config.toml
d_mlp = 448
activation = "tanh_gelu"
positions = "learned"
init_std_qkv = 0.0334
beta2 = 0.98
MLP neurons of a small language model. Each row is named by its layer, matrix (up: input weights) and neuron, and shows model dimensions 96-223. Each number is 500 + 25 x the weight over its row's rms, rounded and kept within 0 to 999. Numbers have three digits each.
Before each neuron's rows, "fires on" lists the tokens most often at its 100 highest values on Wikipedia text that the model never trained on. A number after a token or word is its count.

fires on: " h" 24, " s" 10, " more" 6, " w" 6, " very" 6, " to s" 4
L10.up118:471510500501528476506512550562493484517496515498490488459522490479466494520509477490477541466475490456536566540479513500444474459513474466451452487512488509431507506516492556482526522503529489506491530523521472530494528515483556472473500489509517514489485518488520523509502489479515457496522470501513512496444497477476534499506497513475555498473533523484547492530484492548497503478502

fires on: "\n" 37, "\"" 37, " Succeeded" 9, "." 7, "\"." 6
L7.up366:501489485508510475519481558512513476509511496476490500479518466464519458489534525525497486532517565476494531465490467531486441490522468508480439487514506490484500513519490557517496488500520481549517512497577482508527499476453488495503511473540508508507505444531549513498483470489495505507490481502511494512510437549513495504498488530459551442483491497479503515502484440502506500468498

fires on: "or" 38, "ar" 17, "all" 4, "ore" 4, " High" 4
L9.up444:521452485558524493518536455525494488493502535520465522553509498504480503483523562504490513491494545470513478497517496502543514476477493513501461491517512515508527516509502529447507492539499562463503501452496466513500512530479467489516526486502471530463490518487525475526507455519513495480477472481515480459521476510502497489496460524495495508462463523527541457494516504495480482529465

fires on: "," 31, " |" 22, " -" 21, "i," 6
L6.up144:505534535501516512484513476453479453547508513497506520520514501514522454462493454491543484488515531513552513487506480455531470501556517471507464483507476496495530506479497481509508482448474512529502504483573475489530512484444491517527493457537504541533468492513546522501510501526506483520510504524477483548520508460476513508470531522496500507476493482496519543534530495506552504479534

fires on: "av" 25, "at" 14, "it" 8, "t" 7, "if" 6, "iv" 5
L12.up128:524508494489489492481498533507489475503472467507486497508510497484501468483543475518557459519494547479538537498489486491486440499472550527520538488513497529503494537462464538458475497508501506562537509489512465495524499495497500477501526485493516488504527459476474502505520471595546479485487492469501508506498454503485493526512486513488492529463506495507489473500517481518461503489535

fires on: "urr" 25, " New" 16, "ff" 15, " curr" 9, "od" 9, "mer" 7
L4.up305:551548475532543494502493519541500512509529510456447464454483518481492457506477497495475510489501540512541476509521529524487483524513476504500494523548567530458487465507478496471535534528502523492492518498526504485469541474530490460527501494529498543507508491495500513465512482486522498556532484487502500502516508451497499530505534516495492520515466544507532455510476513504502490471482

fires on: " |" 29, ", the" 18, "," 14, ", a" 5, " is a" 4
L7.up264:484496537498511501493530504513481472502467515530495482488516498503507476501516441506526498478507533504564494455501485459550521526563535505480457490486495506442540508500490546476525477482513516504463535514536462480483536508505530510486493496548489482520489503532512493505527499542479445500480502534477483479491510469514499495491508514498564495462519482484549550504499499486535491476517

fires on: " s" 80, " j" 13, " and s" 4
L5.up60:486568511480542504477510498510467493478515508497511515438509487474494509509503493528485504503490487437550500517509468447483471543519489499459489452537499508485486495499473551495497532479487527521485520511520445495540547442554509512484521497547511452498475514520499440510504521506527450532500517514497533525504508484500495468477492509489526464500540459469515483527543531494505465509548

fires on: ";" 29, "." 27, " until" 5, " |" 5, "s." 4, " | " 4
L6.up257:487465504498492478503521496499510491467498490540498481491464508423522490479575455491500512475486505538503495463529456515506507492490524500488511497495473477479469530517498486479503526475471488487496527498516464527463499506507530428501513514475517488502484463503544490526440510505516460443517540467511500483510525475469476491514459504488533476436521494532502498497500509495537479487484

fires on: " La" 19, "ie" 13, "ra" 12, "a" 10, "i" 8, " Le" 7
L12.up409:529509466513519489497540506515496454527505521490494530492497494482518524457475505493505500504472480462502525536521458494466495521494464512437436447493485509513518480490481511493485519508548463548488522502514474521488475478504480477477531505489458495485528508517455462497470512507562482496501522464525532492511495524508500518502476516489498512491498479497541525448494471544503463520510

fires on: " th" 30, " bas" 9, " expl" 7, " stat" 6, " histor" 5, " com" 5
L7.up213:514542494459524519494492512506483517512500534520476460474495504491522515488508498493455494496544498487533488508487458504472482475531542498454512530570512530461498482509506527476477524505527513561515507516487483512485507461482517515504538526533509440480502464524510489511487403535514485519499513515525523512472489529512528485501482521471464452507437554504499481480494514515505494492553

fires on: "it" 16, "te" 14, "re" 10, "en" 7, "o" 5, "-" 5
L11.up188:486533528528534550540501487524500499542483521522518531495509512454494535470530518518453470511492542484478484513487512466495460540481516499455478446528525522522489498496467462504527528511518456506525529512513501480508512482534504487451515486538479541448525476555516501417499499490481493475456509490507526497516474523463516487448480515487526540496495452472538505484501477484480483496468

fires on: " also" 13, " adv" 11, " f" 11, " to" 10, " we" 5
L7.up260:503507537472520496532542497505492468569478499514509526480516459517518513497505491522489490517509507486527538483568510502464498475493505522492494498509495517517454492497496500566562528434513481547511547503536509484492554487477483481481486494506507513487494471509529513450541486480541495500499486538528491433537492536507496498475509510495502503490479474453508509497483491514528508447526

fires on: ";" 12, ") |" 10, ");" 9, "RA" 8, ")," 7, ":" 7
L6.up171:441512502526527497530511532504553462530499465493468507490472517488513491569501489495551521515483483484494527490502496491507520501462481487482466502504492506477485500480489514516508458494463526504500490483468467501521552481548515461513491510475477503500451477503510522481478493506506454521525549498430493491508499466496491535488491528494501474448482550443481515505538476508543476529513

fires on: "rit" 15, "en" 10, " un" 9, "ir" 8, " med" 8, "As" 6
L9.up343:472509544473500529492516471477487529534483530505469504514529547519501470521469474465523511511503494508510454461465463485506486485465524502484472555542457500527527463512514510494519515530514465511496508508488492507525525493495466503463518532505501486528488506539504442506509414484461518513529519481529470500511492512508476544514503512470478486485515494506504482503509511546493496525546

fires on: "1" 88, "2" 9
L7.up66:443496516496520521503526538543541452529519514493471488464496511464514504514558484549488532514502489511519526472501469440492523505507521506448518510522435502510498484567507482489506511471459492503480531448496472511477523485532518512521480474507486511514531469558490448511498542526498486527522528490503520490527501476490521520473480505477557523462463510504544502487480500494528532493507

fires on: "ar" 27, "or" 16, "igh" 9, "ir" 6, "A" 5
L9.up385:470494541554510503514512485491521488510514529538467501543535551519484476440482444519501511506499502460495502519501518535510476500475476511479473484492493498508547512488491469488484503500505453521495506464485468491546504532507463492519505534498475511443490505493504486500530484490496540480460485452506488448489462523520502521506506504480553512501476478463545487515535489504493503515478

fires on: "in" 21, "i" 19, "th" 14, "ch" 11, "orth" 4, "r" 4
L10.up221:477514492516459525527480570524520494497497508482446536496494484464526540510476502506508491506509543516549488509516515475503501518455486517486460501517482493494447543483449501526520495509533482490483529484470433469512516487427508512522511496508458531472530482502521501490517517521525472504477462540502495517552479507503456508471509508494519482493488529517500482486565512553486503475525

fires on: "e" 19, "ot" 15, "it" 12, "in" 9, "ang" 4, "0" 4
L9.up327:474521547502503528529458465514435502527489479490492491450505476474515457479497457508475519493528544466475503510505545476516475546491462455502470508503512529487477496488460523485527515549479512503503477476542522501530554480544491509540536511448466501509461495547492487484559484476487468522515493502490513519489496506502508505492487511493459515522458479510512495520506508543473491425492

fires on: "an" 13, "on" 11, "n" 11, "t" 11, "r" 9, "og" 7
L11.up6:451481505540456519495475466486532493495512522511474504512494519462513499521522475535508506514505504502493484488524477494496495480506496503427474486497457467494491544506502483498532524535463470489485515488500500466533558495499448461525534507529477465537506470537523505465494460495469494510520557435508513506486438530500464498496496505487510506476448461502510509513512496507475479498490

fires on: ":" 51, "ium" 8
L4.up218:493475533496539537545519546468493485465495516465510528515517500476498533521492534482533510501504493475501483499486529431523489515505472505481452492468504508505519506505447533566516486528499468521461491507493515538535556500531504506520531490482507514525493492535486453477481492500504473513499510500472473479531508527516447470499445525488521468515456489480488513505531481495490498539480

fires on: " |" 29, " –" 9, "025" 6, " | " 6, "003" 4
L9.up400:474472492501494505525488500502517468517550475495482516507510466525526506461514464481529448461514537495490539500526479477481497505561510504522463504489501480480532530494458451508469500510492488496490497490495470534544553487469490493518547515530516507486529498524521529458508507485494527525469469499447479425473512479521511475533499520492512510526460534489503500521509458479535523512513

fires on: " U" 24, " Co" 22, " Gu" 22, " Mo" 7, " Ma" 5
L5.up346:517449506514484471497466508527550475504468470518491454489485545512547515515487486533513496535514527541506555522496505501463473480516508518511533485545489494449522467515516524476516532483484469522466539454495472504463534450509494462472493535501479475498524495528508482522481496513478534572491524497509501492512478528534516484500504505465551532452478461540529495490487499487515526491505

fires on: " (" 35, "i (" 15, ";" 14, "a (" 7, " U." 5
L4.up172:493484492489488511482510515554447471534529510505519520510488486485513465543554502470502495523508533492560543475503496491474499478468526530477478495537491486501447506513506531520513475436538555486505531471548453499483521487513519477501496478506495494529495488509543513494484520492493454524520531505524505509510515472520495487476508501490483529482493465458539503530541500528514461516520

fires on: " (" 14, ";" 14, " period" 11, " position" 11, " term" 9, " times" 8
L5.up377:465504526494510531511519544479482474483468542496501517474530517512501462476563438489500495519477536513524518460493486486536459492470544493485532523523489505508455512527482486493513501457453494531517530473507511457479505524521501479496461493492514485500505422534542447521506516508504491463504552488561520503495482495469464513500471508481503493511517515487494537525494514492490508512521

fires on: " they" 18, " or" 9, "tern" 8, "ters" 6, "ly" 6, "ity" 4
L10.up406:476488491521499474549532540491498480538476526488464494481535507494487479553531474575541501514491551535515518452463485498486495482488527493493480517461485509532499517504482501518475499492460516514489489493489467472471587506493499500431495481512508505478478461536507481506531458497459518508514528445501516487513446507524456558488506521498468470516531444474499486560467520524486506490514

fires on: "an" 24, "t" 22, "or" 7, "in" 5, "it" 5
L9.up253:498483499552468511484550532536520496481481522507479490492525502528539455476482529538492515503492502500534498467489490527514501460495516465467487530499496495448474533507495501457533521516468452500485558489498506506521511460449444509493495502509483490524525454532522493482515492505471478487547490475510460498490482495440454516502470519504545491482476558532532508516506526486497480492484

fires on: " | " 20, " –" 13, "'s" 11, " |" 9, "ated" 4, " -" 4
L10.up14:487520557477557529533492485524497481520500532498501496484489495503513462458530474494512481477488502494525522482545532482493469490551542488486453451493480499512497503477445492534466497477481508531535515506536463515516508519495487527532486472499488527487506480490482465504490476510526476484480466513496507466500498483510467459515504510503493506528469489488499457531523533508502475473489

fires on: " (born " 26, "1" 14, " cons" 10, " am" 8, " in " 6
L9.up52:483506518500482515509537495489490514480469520486529494517496493513494474461527461491511518505501461501470520484493470522471539495480528478504483475476488532490483521540528502503457495494496527521535467506486502491496471492479493498491528502495484513480493508529525520476504513512485493473517477471471482480509486506533503505455490509499553521496509491532541484525528517520527495494522

fires on: " m" 13, " Re" 10, "re" 9, "f" 8, "on" 8, "ov" 6
L10.up369:499517518510505487524550511522471515534487502501482519500480478476507502472499486466494518531467503503483512476513583492516495536486502495479507524524489513490452441489480556541538496470495430532470507483513503517507509498519520508509561472526485521527502509507489505549463500501499497590495477497530494506493499491489520475475482507469469499477452483482531474540460489513496484507519

fires on: " s" 95
L9.up405:453535493492519464499496523512462472459519504523482507507503477499498525509522469505532516472487502507521505492506524429482521519543491486485479490476490484492521545564468504493497512475488490487486523521504469499527564485505502506464512474543522444509468516534488492458477519499481439539521498494525465503507510457535495497484460519492532506498515445456530466528533489495490478492528

fires on: " |" 17, " | " 15, " | C" 12, "s |" 6, ")" 4
L7.up207:481510563473488485494491499508508447533462485482532511520541517518536470486497467462525474524511527507526532448510445489516484501533550496536466466467518493468538526491488516565505488489491467513536517497523492478533492493457492524475487486534505534501493511513518468515462492507457472474514500525496490518502526468513514490475516519497482495509469462469497535531508490500531501439524

fires on: " res" 33, " trans" 10, " w" 9, "c" 4, "f" 4
L11.up277:551551508487494498526474513512509530517467504523505523454487508485484474491492472504491457446527523489554483509528540491513526513538531458496499512503517522490480479506506473523492551525543505520497489548526510495500488476486480500465502481498446486495458519527486516511507426468491540532496480510494459493487490508510512516479452515463497507523499526491520490524479510515518499492517

fires on: " " 66, "ir" 16, "is" 7
L7.up126:487485534492517544489555484512534533526494558514463483503501515475491499474489511545459563544473521470513479497487456517529488506531510525465506511575508549514486520508489480501465499502491484515489490488496474517547505454493500502495543475496463493483473518498525453478543470489508512504449517457522513513572462510442542515520500501494481480540503495499506483486480500493496485561523

fires on: "1" 32, "2" 15, "," 9, "3" 7, " in" 5
L11.up412:527525503512511516537459499482514476484502532435474501460483532506493502505538467503506497477489464494531543511536488477504485500540475505493507512508449536497503494569436523497505462510504510498466507485572493480481500560479506511516488517480519543466526490482507455494522505485499509502464463460479502470528464484474490485528529515522538501453495503514491462518512485510511463486477

fires on: "w" 30, "ag" 13, "e" 8, "ud" 7, "ad" 5
L12.up137:496521504487455464503472499483516499489485495498501473448487509464496526491527461516467548507487514475505492501520534485503469495552426533524537513519503482509521472485479529504515469498482514514516529499513545462557507466485515490506545552492514508536514489494506477470556491506548510525515525480529487461502522502493500450514527507484526503514465466530511472531494440510513488494514

fires on: "." 39, "\"" 20, "ed." 6
L7.up298:533485484555489501480457518494489487511463523478505492501499516489473471489469511555489514514499466492510528486468509475518477503514483506505519496537440491505476518530514549541487504459537508536509470462552504511471476504453510526512510488492510508483519460514487515504535506485474540559516470501483505519492446545495524512505491503475490510493510507495518483475483451584504514498489

fires on: "er" 17, "ess" 15, "iz" 8, "ant" 7, "ann" 6, "ort" 5
L12.up365:468527491521502470495558518471540510496492529452511481488509497478497447495514515510486533536507522485515484515503535506489491474505491519516544495486485481513494525498484475497496492521529542496554560538524491488529553488519519484538511521474485495503487506481501469488493476524471504498523471476500495460514514491502488530487440509478546493480448519520503519554492510524497480491485

fires on: " ex" 44, " ass" 7, " Ex" 5, " b" 4
L10.up334:495463505503485476474474477455487529505463544502514515476507480521512487462489490520497487522499482448470510465500493519527472531467477503499430498500511498493518547498519513498510506506516500505482562555522451494522516488503473484486508566510487544486502469500509529506499474482494495518492493528516524484521521466514494477511491514499484472518538452526516515507471483468523470526533

fires on: " to" 17, " around" 12, "arly" 10, " up" 7, "ing" 5, " through" 5
L11.up193:492495530500534536563486498501510454502486453500487452432497536494514489505503487518471500541512493445506520510505482476482475454472496555491508475497501537502506551562438540514499517516481484516506513471532449491512491507507488487486458476457482485506515498501490489449495498508467487515476452501521508498483481497544482514517513520512564516494511522520532482515488510506498490537470

fires on: "in" 23, "an" 13, "ul" 13, "ot" 8, "ar" 8, "al" 5
L11.up107:483550491524471495501495494461485481526494569525465480485554480456513516519510504543469504499483480490487514466494510506477473506492452524481469473483503528493482497476492499477523524493463481543499509469514470523515480496529516580480525500502487536494539474509498523518527475511457499515456515464502472490491462522489489492452492507489538483494478464478514486496500511481490497517532

fires on: "im" 14, "ar" 14, "al" 11, "ic" 8, "an" 7, "er" 6
L9.up301:475529457507520514486527526471505528532477526559466508504515503507488521520516515537508479524488494456474528491499490498445454537460523508483492504487448540480477516498439553498494461514467487531502489484542464496584496499549486489528533496534518476505518486483528538479519509533492472467482484455516482503507508482492473486506521504482533511498503463475509534536517511496493484474488

fires on: "\n" 49, " (" 22, " re" 18, " con" 6
L9.up202:497480490502528547489530484471471461544498539467521501496498447500554520453522469525520498458516474465474517509497448489478452525504540508460502496491496493514489490520462488499523497484508491510507476555503475503545519535521474444484541508521514504505490443497497490501496498523532476472505507518542479521504481482488471527502463491484508533497495456471502482490479524530490482542515

fires on: " on " 35, " in" 7, "," 7, ";" 4
L10.up223:470491503516533508486522522493454437485503533443529497510510524497493507483552463452479553502477466498567531469529479498499455540500514482466516502533493486476463470491473491483495497478475544505472521513516497476488512543506507503470468465490526453488499478522464492532446525482503474498471482500504520511513498456516490514486493519475504514424513498499540460507508491525531466484473

fires on: "\n" 14, " |  |" 13, "," 7, "; |" 6, " |" 6, " | |" 5
L6.up40:501502489531490483512486557494485497532462546497481489535512499540483453555559519492528519474488479527516502462507479469500485483516495486509494517537495488433502473510510550494522505493532507530468534485541494507461499521493500526479500531493511515522504489502492510467478501520509488477510504492495518481508485566571511459500476522515533498502505452493502517514509489526524482504485

fires on: " |" 22, ", " 11, "idae" 8, ") |" 7, " |  |" 7, "ai" 5
L6.up375:474523506511462509492548515538513477519467517537467509510470495502522500483487509458535474502488488518483511455525479469530467479471512483513454495473486483480484498471493502485537517551492514497505511483505495489496508519479509480531512530539486563527477488519526488477511498543475471507512496504476491483533502527565475443504486518504479477495508514444488508516528529496528448539490

fires on: " rem" 28, " com" 12, " Tom" 9, " th" 7, " Jim" 5, " Histor" 5
L10.up178:445507495481537531530529507496519493475492538497499489491537486491544509502553498521495508519546463522521517511489474522494484517502513512491449501515481529462476478556548464504476448497522512493527530497480463497466522483455526459510490474518508477473481477506508514498511473526514472518481483457518496488543504503528457489459485507476501459506500556517520494442505449495524482477501

fires on: "-" 25, " |" 18, " | " 14, "," 11, " =" 6
L6.up320:463528519470473483483589486438487471498514552485488545467522476514509503481464503471508514519465517481512512473500500485540511516495512487520459503525512533504467502510473479530547520488478517489481497524530480478520511504464548484512513506509500505483434471477560494504488493492520512493495501539496456526535511456541505484501481522476493491494477507470486489514543505500531477546520

fires on: "\"" 30, " and" 16, " to" 6, " or" 6
L7.up87:461484470496519536504519517518456502511448479489485499506500539484494449533462518546463491538505522465516502523462505471488475488496482531457498490528506536504480476524522509480503519528485557516521470444530495498483535485501492502489515487509531482528514477552506493483483516519517475542466453486520502519521477521532502477496494509501526508508537484504534504460481501540489506495534

fires on: "ed" 20, " of" 15, ";" 7, "L" 5, " and" 5, "ic" 5
L12.up43:533522475524505507489505528488497521466530504522502458511527505519470422483557501498543471490504480464527503529505470482510489467491523518504529481507490477465473512543485535542508494499494500466486480545513497516512513481533495513524476498481491491493543533510507511426456490508511454504501538469485494505493517487525456523492505530519486508485534484500458515548487474478501540513484

fires on: "," 18, "2" 18, "1" 15, " U." 6, "." 4
L11.up364:470515495531522515549508496488463438521515561461461548486532453477481527517523493521493537477473464520489573508542508507478501488522529491488494522507476500492479493545518519479506480486472500506471484486536477493480489506459512502477490518469467471461511461500489472491521527498473518516490501511512488522501484504500546515473504496487555541485477487469521474493530432503535513503551

fires on: "." 45, "s." 21, " to" 5, "\"" 4, "ers." 4, "ia." 4
L7.up147:460460557521536533533517509485474453505478517490507487532545487489493464517498467551517507517523489467493504448487524485494500501514468512498471475491493496504484472535520507493485482506510490542471462491522496531518496506500522500500501480526522527501506500515498523541489498509500533513500486481498509498514452546538520477477508511488493534486534469500528482507483473532560503518521

fires on: " | " 29, "," 7, ":" 6, " tr" 6, " br" 4
L6.up206:483542546492505499489490533507497509503476550491522542508489512491530473499479504509531481452491470515544513492483479459485489515510464495469464499555462499503520502536475507526489511511499554508528503540505483500482512517516484513461516529498494479443493538513485483463519510471490495515516510459499484508479526531514516543455515523488555484472506503469507492506548521496541490542532

fires on: "m" 32, "t" 20, "st" 16, "str" 12, "av" 10
L6.up407:464464498514502508482490605481489505460493489515445456492497517497493485512515479552480540498489542478523558487450508503483462476489507513496520477512483508477502519489475478478501487505498541510500512477515498491512518535499501494520539496522476476504547489481522451515490532547498484501500505431522469496482502532478446497500483493487529513494496516547511493486503497528496516483521

fires on: ";" 12, "." 10, " |" 10, "," 10, "\n" 9, " | " 7
L5.up441:473485546530482510475467534509501448491530516505470490479497516509497451508506477530480526492505497494503499483499471460455508477536519504488495477541436492517484515506510494526470472460493492480498527472494495530488500532533519482470494498498498467496497503529489467516469510564482472484537502500545531472481511459492488504495473511497493530460500493544511539496537499532509510531528

fires on: "er" 30, ", as" 21, "." 9, " as" 9, ";" 6, " Ser" 4
L11.up315:439471542539495526502528519519519487534525483471467530529521505502532480471515505512463482504517482533517509492521507491470484504484522476516502528501451477510455458510528524487477474505533527456477504513504500496485530473482450490494507512462532515495512479542485524522491508503466508492538505434540460499485488482527520520489463507479526525476493478542522531522497464551503517506494

fires on: " resp" 14, " ag" 8, " Bl" 8, " adv" 7, " Republican" 7, " part" 6
L6.up211:541523519551518509525490502486515504491485531520487490529493496535554536525511520533486493478486540453460498494509504519507495499514450520518536477471469509535497537526483457555511513513448402495517494471471516486506520479500532489501545529496436538525473481494491474489486466515504528528495508488526491490519483503495475447477507513473459554504465456472478464510462455483540490477502

fires on: " re" 67, " se" 10, " Re" 6, "re" 5, " ex" 5
L12.up15:532490538526518488513540506527509487503504504498513534463517453467511481488502523511511486498489524501482520485486496518465525505520497542473522475525522508507488447511487552459446530474514450518489506473534502487517476481515525485474542477483511537480452481504485488498481489502518506523462504517491498480531485489468518523498455515488484488528478468473502472514456521517496417552511

fires on: "or" 17, "ar" 12, "road" 11, "l" 9, "ir" 9
L9.up324:527517512497517549542509499522487531501508503484474516511499495495502512460512526523543523516516551465477500521549469507505497519486477539483484507527497517504495493530497504448483495521518505501525522492515506532495497467490461541524527528493438475513504497506554471496527482509494488523494497444508477488488465473505478459497474506492462486512504489485477500468476457510476478483516

fires on: ":" 21, " |" 20, "," 10, ", " 8, ") |" 6
L7.up5:459505513495497561496539506442497492537508487484438535491505509489500483500493516503524531523476487494499506500515506478482535494476474486482498473527463491523470476520469556513519455515475525474464497523472476472502560506492518496477517510494476492454491489503484523448528483514501498523498499503476498486552510498519499528496476511496515432442489515475487487547524489468546466483546

fires on: " h" 23, "h" 17, "n" 13, " c" 11, " fl" 7, " he" 6
L10.up82:487502513494503525504473504514487475521531522522515522481483500455479491514487519475475486481495512490476504490530482469494508469494540546481424502506476498511477493538467507502499539506521494476483535496507480517520492485536511531490521449494534454487507465524556524527512486490501495511544505476518509520490531459520482449518482514485534495497433533510514484517461491550518458467519

fires on: "av" 16, "v" 10, "ip" 8, "ov" 7, "it" 7, "ap" 6
L12.up363:543528495512483493487512548492505498490460477491520494522468536521472467485532506483480494479486585513538515523482533516528492498466501501535526491497528549516508524487466515546510499509505482510516521478497475516526565488496529499474540516517478509489503470468507508493494511530515503536502448525481492529459491535470485489447496499473519473492504473494495475520524492474508505520515

fires on: " is" 26, " part" 12, "ress" 12, " w" 7
L12.up273:514512494513566517521501480474517481493514490511534473464528519531492487503545479516525511470509537519428500498541522476538487452490504523526496505517468507523532521508520518496451512448498470466516517484500488509505539479480479453523494470496485530508513484510501534493465489517478524516503510493496496460456486504528500485481468513483544517487499482500510539536491491515493540480490

fires on: "," 32, ")," 13, " (" 12, ";" 7, "er," 6, "s," 5
L11.up17:502482521509517496472544529510431496487533523476510502500542536497516473498509479510518494509472541529521496503490495499507418516497512483463510459552473485490461467494490518462493483474516541521505585495580484494535508500504496493482495468532498503475498457516520509481500502531501473505471523471535493506510486502465499517516471519485499526488532450520500490483464520541507484509517

fires on: "ir" 20, "ens" 15, "j" 11, "os" 8, "erv" 8
L9.up261:526515552539517509473524515515519490520507524504441477472498539503531492482472483514483533471484518483461483497510449469496439465518490523482534478495471497510521484523482515478449519473491477524509497503486478501530503480518521510500539541470491527518471507533508443494523503516524536479499527462529497457504462499494476491495495503496538518480518463536516474460465532508493505511523

fires on: ":" 15, "- " 14, "_{" 14, "(" 10, " Pol" 7, " " 7
L5.up232:477478524477487534498508522459520492519526516522483509543528532524510512472496475485537523499504485496463509496526517460534474497517515492529473495489453500502492477511458464524539465469479477538477492461477483520555521483481518460558520544472513489508460495518492490524480519515516539518445475499498512431532500496508487463502480514469540503512490524522497485505502482506512542497461

fires on: " s" 72, " S" 15, " and s" 7, " to s" 4
L10.up301:466523486474486461458498543501494505490509471469506509476476486477506493491536450530447524473495536500498506527487523476506449540502461472493495512536484463524515521520443526499508553462482461458449515468494435459499559486492468504461513508567512528506471490518473522500488503519474478516538520479514514474496510497517543509481474517492503507425488474512534506519518517490512467512499

fires on: "." 23, "1" 18, " | " 10, "," 7, ", K" 4, "46" 4
L7.up165:514522527502479474502490520486531449496546504505447525509452494484481501494464540520483520501481454495505533479517509497534514529543518515487537506554450496489472490571472488490493498531525482469456483458459488502493513501505488478493496492423501520523505476502493485488493501522523533506474521463469524492492487518474515487489507519492524520447494530506490452491534491529551503509464

fires on: "in" 19, "am" 16, "on" 11, "aj" 6, "an" 5, "i" 5
L12.up140:477498448549456542507502482507500471531521566445458535464509477460501511474522525517475548502551512511503527507495518489499522498481534488462492512487504461514450516497454465498508481497484450540521484506478461454538509504469507512533546481484518506517495474516521511494531500546470466495493507467515472506525432510491487504513478515475493490518503506534513487515521494507480470500533

fires on: "c" 22, "l" 9, " Mat" 7, "gl" 5, " rele" 4, "gr" 4
L10.up205:489532520444479521499461506519486475462482490532448491504510502491512526493534475521528518538503531492530527505507477458502510542550526514501514458490466494485492478516466544482507459470462503499447454504509495519470516522501517556491513494493537485483505495503485512486526496489474485479520502504495483528538482508518487510508531514494554491512525451458534503518514493510487504492508

fires on: " of" 22, "ed" 11, "ive" 6, "ver" 5, "ure" 4, "re" 4
L12.up118:564546527530506469501479516502503531484493477493522510505517538514485495522505493509511496495492485524532487499541485478515484509491516530519499477488508530449443511502508481521490475519486493479490516529523471529514507500464484492460506537492472526535511528524472524486490495481486483465526506497475543485520494469521472495472430510500522543491505495513456504502510491496524544466500

fires on: " ab" 25, " ext" 24, " inst" 8, " exp" 7, " comm" 7, " inc" 5
L5.up397:494531527515492488534516486513466522508479577471503489494445533511487466489512487475464493516508516533502497472505481529491500503499452555506486536506531554477454500537494523499486514457535510503519493500521500494453474475482471480486504464488493490496527441477528543508469459488516482525523514507557484531474512475471533478505477527475487512503507523453536469504474451506516486532522

fires on: " f" 87, ", f" 4
L12.up67:432507495506526469501464508497503481506514509504544530522473536498514526489514500528488497464493523461526530463535520503484511488491498531502500540513497515478499507518517476482542478514485480471497518488496515458493521527494514477499483561501504482448518479503522460454485540481519495531506451533521503462513500495520510509486468508485510489487483459465495463499515496519543462465498

fires on: "a" 81, " h" 13, "- Website:" 4
L9.up83:511491529510495498493515509515517443473507527503514501500492472447505463508518521486496479501470511485510512489482426483500467451496502498428464469485447485500471482535484517480516508521555460546478487522520479509517478502526515507508521503512492507521482495546488505514476526574523436483563506471529524509494500473433517514493472522494524509503509526479480499490523512545506483511497

fires on: " Cor" 25, " ext" 24, " cor" 10, " Atl" 8, " dist" 6
L4.up228:461491483472480452512550515498523473501541498515489497480457460504484518511526488493489520483513488526536460527476475502492538480473530499531492519502510486462507512476490473470497507461510507506518515475485506502461504512486475517477514479533467502531501462481534490528453529465515528530541448514470455531506511513456498459489503521449510489435495498487520469500523493506496483541558

fires on: "." 46, "\n\n" 19, ";" 5, " United States" 4
L6.up436:490480522505455514489566477519517460474536532478488519544452489449541527529507513507532481480509483532466493502535515517539509516509508514532497484486483464482472504548477469493520483498463488506478502477487471527502527498511523484445505504462509510484478512515518487502509514503464496464498503472475534503550541489506484451527496523474561517472503456482502439492533499520535472507483

fires on: " al" 30, " Ma" 13, " Minister" 9, " Mo" 7, " Al" 6
L4.up127:483453481532484529505488495497510479468511509515480435495477487560476526541518469507508504502503494476518490487477497481472521495545508488541483524502502494498545500521486465499537467538443494516492505497513502511496478457483477500517475532520464483485510516527522487472501491536470520558521483466491486476496439530532484511523501512483506539501460503519531476523498519494516467525545

fires on: " and" 17, " of" 15, " |" 9, "'s" 7, "," 6
L11.up182:487531520482504505490557478471485505460477550501492473494480484489560517539472518484527478469552530510550449463503492492524497529548509511496486468520495482474493527545501511529527504497496536469482500517521487535482528514496470519490506547528485511503477529539523507501468520482477488532508453536511475470495504492531499523489517496480519477474566481483508492522508497495516531524514

fires on: " | " 36, "|" 8, "The" 5, "| No." 4, " |" 4, "4" 4
L11.up320:493486511472481534504489520485524451516487517477522561498499511547494504483506492516549478495538488442516505488499503513500482509571485498460485512508492459428537512500477513461502539533541506484525508495498499503529523515446487515480505520520466523494486512474460487488494476487503548493488485501480497452497468519519490495499500531495469488515484491488476514501513476494539489544486

fires on: "." 29, " v" 12, "\"." 8, "ia." 6, " st" 5, ")." 4
L11.up336:460483538547480500522496495523582476480502486469507488475484445526514489494543483522458463547519538492565543492505481498506492471456489504477516501489518496514445519506503506535524500523497508516540516491497481487501499500478515512505507534560461485475508467494506512511493497540502478508518539497512535512499481496510485476502454516478514493508495472507510469511516447533519494463519